Part of a small language model's weights: width 160, RMSNorm before each block.
MLP neurons of a small language model. Each row is named by its layer, matrix (down: output weights) and neuron, and shows model dimensions 0-127. Each number is 50 + 15 x the weight over its row's rms, rounded and kept within 0 to 99. A neuron's up and down rows have the sign that makes its largest values positive.
Before each neuron's rows, "fires before" lists the tokens most often just after its 100 highest values on Wikipedia text that the model never trained on.

fires before: "en", "an"
L10.down38:64 62 55 32 55 50 38 42 45 41 53 21 43 66 74 14 51 74 63 66 86 51 35 49 42 32 65 45 50 45 26 58 30 37 42 37 46 21 70 73 57 56 50 62 27 62 53 50 19 48 58 42 48 60 29 50 45 46 33 76 60 24 44 36 54 48 37 59 60 53 47 43 56 63 56 39 34 52 61 35 67 49 28 70 63 59 51 52 48 40 84 23 83 38 62 95 57 49 63 58 36 51 48 40 29 23 52 36 58 55 45 23 53 51 57 80 58 51 48 33 34 45 23 68 64 29 68 53

fires before: "5", " L", "im", "6", "ram", " D"
L11.down166:56 27 17 59 67 60 31 67 47 49 60 37 41 49 66 25 59 52 38 54 65 23 48 63 45 61 59 72 61 33 23 55 51 44 58 41 73 76 58 47 06 36 51 54 54 34 43 67 46 71 42 84 38 51 23 44 62 53 52 51 32 68 36 81 47 59 54 55 24 48 65 49 59 56 44 33 80 61 70 32 63 63 35 31 58 60 50 51 43 37 55 59 49 47 30 62 80 67 57 28 15 29 48 44 24 51 70 73 53 55 54 42 52 40 48 42 53 46 25 62 55 31 50 45 76 21 62 51

fires before: "er", "ers", "ap", "b", "5"
L10.down344:57 43 74 68 50 70 51 69 43 39 34 56 28 53 29 12 48 67 56 52 52 28 57 58 41 24 49 60 55 45 25 66 62 65 31 63 66 42 62 51 55 42 54 47 59 39 27 50 44 31 52 38 72 42 46 50 76 61 30 54 52 50 64 33 65 11 45 66 38 39 51 71 65 62 40 49 70 33 36 58 64 80 61 47 41 54 50 58 60 43 75 41 36 31 40 55 25 32 29 36 60 18 60 57 54 43 63 31 36 82 66 20 43 44 87 68 43 54 59 54 57 64 64 83 31 53 67 46

fires before: "ted", "v", "r", "ut", "t", "d"
L8.down318:75 48 47 61 42 39 61 95 60 76 61 68 48 57 51 48 55 57 30 45 53 69 67 28 44 36 61 65 27 81 39 34 64 51 66 56 37 75 34 22 42 48 56 43 23 59 84 43 32 48 58 39 61 56 47 39 77 79 57 54 46 37 43 57 59 17 57 39 51 40 58 57 24 61 62 42 40 31 78 75 35 45 68 49 72 63 31 58 40 25 70 65 43 40 35 57 30 52 55 33 37 54 39 53 45 63 46 69 61 60 69 45 62 62 70 40 35 59 25 68 61 78 14 54 33 34 56 44

fires before: "as", "es", "s", "n"
L10.down108:55 72 58 47 39 49 44 45 58 16 51 49 35 31 82 54 58 93 71 64 36 65 71 32 44 43 60 35 30 36 59 49 71 43 19 39 46 38 70 39 44 32 42 39 45 48 78 57 38 39 53 38 35 47 62 46 73 59 57 29 63 64 46 42 77 33 23 39 51 43 58 49 77 63 32 42 25 37 42 29 65 61 48 44 75 61 47 55 54 56 50 34 82 45 52 57 49 61 40 58 65 51 21 60 61 48 55 33 55 37 50 35 41 14 40 48 48 28 52 31 32 31 61 36 51 76 62 74

fires before: "res", "a", "s", "es", "S", "f"
L11.down391:58 43 33 58 33 38 48 41 53 58 59 46 53 58 72 50 78 47 70 32 77 41 35 47 47 40 44 46 18 67 55 63 50 39 35 25 42 44 41 30 39 56 61 39 38 46 51 63 41 42 53 46 29 81 40 65 74 45 51 32 87 18 38 27 50 37 54 54 35 67 63 47 59 31 52 52 29 13 69 42 58 79 51 61 70 14 62 83 32 38 54 39 74 65 71 46 44 58 48 35 55 49 56 50 22 55 63 44 58 61 48 73 22 54 47 70 36 37 52 36 35 62 65 54 50 53 51 72

fires before: "ased", "ase", "ad", "g", "s", "ague"
L10.down121:28 29 53 31 43 47 41 45 52 47 27 61 69 61 50 42 34 53 42 48 48 41 43 55 59 57 37 51 44 57 71 42 55 83 74 31 73 52 43 59 34 60 67 54 53 62 64 53 36 44 71 61 44 83 61 49 56 29 13 55 28 53 58 49 48 57 31 26 32 40 62 56 42 40 51 55 83 48 47 51 55 41 41 41 67 69 30 26 43 42 59 61 60 73 54 65 53 65 45 58 27 30 39 42 25 41 63 44 51 52 34 37 41 61 44 38 90 69 40 31 45 75 74 55 48 51 34 48

fires before: " |", " |\n", "e"
L10.down162:31 47 51 45 51 27 25 47 54 73 64 28 41 66 38 60 29 68 44 50 38 57 70 48 51 58 66 31 71 58 26 29 36 36 32 56 39 54 41 38 57 58 40 67 45 23 62 47 28 95 72 56 44 60 40 51 57 28 51 48 44 78 64 48 39 27 58 70 44 27 43 66 76 22 53 35 51 35 40 52 60 40 49 29 55 55 48 61 67 41 26 33 67 19 55 51 46 56 67 41 45 48 67 56 59 42 08 32 45 61 68 52 54 54 43 45 42 43 47 59 66 39 39 35 63 37 66 85

fires before: "fore", "gan", "ing", " a", "st", "h"
L4.down14:30 30 30 29 38 56 96 75 52 27 58 53 63 53 34 90 42 62 42 66 45 17 52 43 49 61 34 45 54 45 48 75 43 63 38 55 55 56 35 58 55 42 62 47 52 32 72 50 41 54 53 36 56 32 50 42 48 70 52 60 32 60 28 52 53 25 44 64 63 64 55 42 53 51 64 77 57 37 57 57 32 44 47 61 33 53 52 25 52 41 34 28 66 77 13 57 45 70 49 42 48 54 66 57 79 46 50 40 31 39 34 79 54 58 80 31 46 46 54 26 55 52 53 54 40 27 58 64

fires before: "ment", "le", "d", "ton", "r"
L9.down346:67 33 39 43 50 69 50 58 77 50 47 68 17 55 46 32 65 33 41 56 64 78 63 61 12 59 41 65 58 82 32 66 64 31 40 87 64 54 43 53 36 53 62 46 61 51 78 45 44 49 34 42 37 28 43 48 64 71 63 16 78 55 68 43 42 31 29 64 68 49 70 40 59 66 51 60 71 42 66 53 41 52 68 64 39 59 77 49 54 52 38 51 50 40 42 91 42 43 46 37 38 51 35 46 52 72 44 53 62 41 44 50 59 50 55 65 55 30 55 58 50 56 48 69 30 70 55 53

fires before: "ation", "ed", "e", "m", "ing", "es"
L7.down369:41 53 40 52 57 53 42 43 75 51 62 49 62 56 53 55 36 60 59 33 49 34 24 36 81 30 44 50 53 53 45 53 26 26 50 43 55 54 41 20 74 65 22 55 33 45 63 63 35 31 64 05 30 57 65 28 38 56 47 55 17 67 39 30 24 58 42 52 35 64 57 44 27 72 38 74 69 46 34 61 47 28 24 49 41 34 37 14 36 42 30 32 42 44 40 53 76 52 30 67 72 65 53 53 33 36 87 24 75 29 34 58 38 50 78 49 50 30 47 52 42 49 55 64 59 36 34 61

fires before: " ", "ew", "es", "ation", " a"
L6.down427:68 53 33 34 39 44 72 56 64 72 59 56 52 39 63 38 48 37 72 24 46 33 77 52 42 48 15 34 62 17 64 40 49 45 38 36 49 94 45 36 67 32 36 63 60 46 33 31 50 39 68 36 37 75 72 54 27 57 58 59 70 97 42 51 33 65 65 63 66 47 53 32 37 29 43 58 63 38 32 59 40 36 53 73 52 42 55 31 41 64 47 43 58 72 50 40 53 55 36 56 71 72 53 40 55 30 60 56 52 63 39 70 44 49 59 56 44 64 40 03 68 64 70 45 73 61 48 60

fires before: "b", " B", "st", "an", "B", "ob"
L10.down413:38 56 53 39 53 45 52 43 64 37 65 40 43 57 74 30 75 35 78 43 46 35 45 52 42 16 38 44 47 47 30 38 67 66 49 35 69 64 99 31 65 52 53 64 34 32 51 64 63 68 48 70 44 55 48 38 49 70 39 28 47 73 28 48 47 11 70 53 53 23 49 48 70 65 54 36 32 48 29 56 58 26 41 40 64 46 55 68 74 43 63 45 76 46 31 51 62 54 50 49 60 65 48 50 65 47 61 33 72 33 45 38 60 38 59 45 42 31 76 46 56 34 43 71 48 47 76 54

fires before: "ing", " |", " ", "ord", "il"
L10.down372:49 71 54 31 50 48 59 48 45 73 45 47 52 40 79 47 45 37 53 61 46 28 45 55 23 32 33 65 19 61 43 55 43 38 40 42 40 45 40 49 41 58 65 56 39 33 50 67 44 51 40 29 45 70 37 66 73 54 51 55 30 27 44 51 80 15 76 50 76 25 78 55 51 65 36 52 51 33 40 55 58 41 68 37 74 38 59 79 22 54 31 43 73 33 45 40 39 42 89 14 51 60 49 60 38 38 50 48 56 53 48 62 24 55 46 73 63 36 77 46 67 47 70 22 62 43 73 73

fires before: "raph", "ra", "et", "am", "en", "ial"
L10.down434:96 36 43 59 58 52 43 51 41 17 36 70 42 55 69 45 66 67 50 31 80 56 57 44 54 55 26 61 59 15 50 54 35 63 33 51 20 49 71 63 48 37 28 67 22 53 54 59 35 43 58 51 49 41 25 34 56 39 69 37 46 50 79 43 50 36 21 47 44 47 71 48 61 50 62 42 34 55 48 47 40 75 25 71 46 31 60 35 65 76 27 34 30 61 42 49 38 60 61 34 45 60 65 59 40 64 20 61 58 32 55 26 37 50 46 52 63 31 30 54 44 63 52 39 46 49 62 34

fires before: "er", "ing", "ers", "ed", "ered"
L11.down279:54 35 43 48 77 41 43 41 39 54 45 44 52 82 68 47 86 47 34 40 65 27 24 45 37 48 54 53 42 59 32 70 36 63 53 22 49 58 31 42 26 35 21 53 68 43 24 68 29 13 43 24 37 36 34 49 76 39 56 55 48 61 45 32 84 61 49 70 63 25 45 41 52 83 71 75 46 52 47 50 49 54 47 50 48 52 55 53 34 30 58 54 44 63 54 41 28 40 43 47 04 48 45 54 61 69 50 79 67 32 47 34 55 21 49 61 54 50 47 63 71 54 60 28 36 56 55 51

fires before: "ers", "st", "u", "er", "ing", "es"
L4.down190:75 49 56 31 28 51 32 37 57 28 46 61 51 52 43 51 54 56 05 51 56 70 56 46 35 56 54 25 41 25 50 67 47 33 58 36 54 48 52 59 55 50 63 44 54 45 50 30 66 48 46 48 44 39 36 15 54 43 54 24 50 44 49 71 68 37 33 38 57 48 56 59 34 55 55 65 72 26 39 47 59 49 53 62 31 76 44 19 61 35 82 45 48 58 31 36 33 40 61 62 51 33 59 56 37 70 41 05 37 59 75 65 52 49 57 36 34 21 48 14 31 74 50 83 51 48 76 56

fires before: "y", "it", "um", "ic", "ild", "on"
L9.down262:81 63 60 30 52 49 61 54 71 38 61 34 65 66 42 39 55 67 26 50 61 43 82 45 65 66 78 51 25 38 18 42 42 36 53 31 59 32 41 44 83 55 31 40 20 59 61 29 72 44 64 62 41 64 61 45 45 55 41 19 69 36 55 49 77 69 47 41 50 56 47 53 46 46 49 52 62 60 53 45 60 36 63 44 78 64 51 27 39 53 58 52 61 76 51 34 60 43 29 31 57 42 41 64 75 61 50 57 48 46 70 34 70 71 65 72 71 49 43 66 57 11 65 53 31 31 68 37

fires before: "ut", "ished", "er", "ing", "re"
L10.down24:74 57 20 65 55 62 24 48 46 61 48 61 63 56 65 62 47 13 33 32 45 47 32 62 66 37 46 32 32 55 40 62 68 58 67 44 46 63 39 65 58 35 42 59 74 47 53 58 44 29 63 83 57 61 54 69 73 46 53 19 61 23 64 32 34 58 65 45 44 42 77 50 53 55 75 66 38 54 51 62 47 40 73 72 55 45 48 62 35 74 41 27 37 74 58 54 30 59 54 63 41 30 62 55 42 46 43 53 49 30 48 61 39 46 62 53 68 26 33 68 79 58 17 64 48 19 55 44

fires before: "n", "raph", "ed", "st", "u", "p"
L9.down394:75 51 63 44 72 40 52 21 62 56 40 74 61 47 63 43 84 59 66 61 31 62 52 24 62 51 56 62 44 25 57 40 38 33 34 28 58 41 79 75 56 57 47 41 33 46 51 52 33 50 40 77 51 58 24 33 60 67 83 73 55 31 56 61 48 45 41 48 48 34 64 33 33 61 44 27 57 31 28 73 78 43 47 63 50 54 91 30 18 69 59 68 24 72 51 44 44 42 55 39 43 57 50 46 39 55 97 35 30 44 49 50 54 41 75 45 49 51 62 34 61 51 58 62 30 39 62 45

fires before: "it", "u", "on", "z", "uc"
L4.down63:47 31 82 36 57 46 34 26 36 54 40 48 32 54 55 08 21 57 24 50 69 66 58 52 66 53 43 42 52 20 39 54 66 35 40 58 58 58 53 52 48 59 28 58 20 47 44 32 26 52 50 38 55 52 32 65 55 74 71 36 57 67 49 56 63 37 56 42 57 53 49 50 43 59 41 38 45 50 35 51 25 48 78 47 35 33 47 35 49 35 55 47 57 56 37 15 40 75 32 57 28 60 54 59 66 57 50 53 60 62 56 31 67 32 77 38 60 58 53 36 34 41 49 62 48 40 31 64

fires before: "p", "m", "ased", "ad", "t"
L9.down425:30 35 55 31 38 45 36 58 37 44 55 35 39 71 59 57 40 43 38 42 68 62 62 80 76 48 41 62 39 47 80 53 65 55 53 57 07 39 38 65 29 43 45 64 34 56 63 55 46 44 46 23 94 81 45 42 55 44 40 54 60 42 43 47 18 58 68 30 28 47 48 42 44 64 33 40 42 37 68 41 69 50 64 35 72 61 47 58 71 47 66 26 57 44 51 29 56 29 48 48 46 48 52 54 47 56 78 48 64 72 34 34 46 37 65 40 65 55 44 59 68 65 71 81 53 19 37 39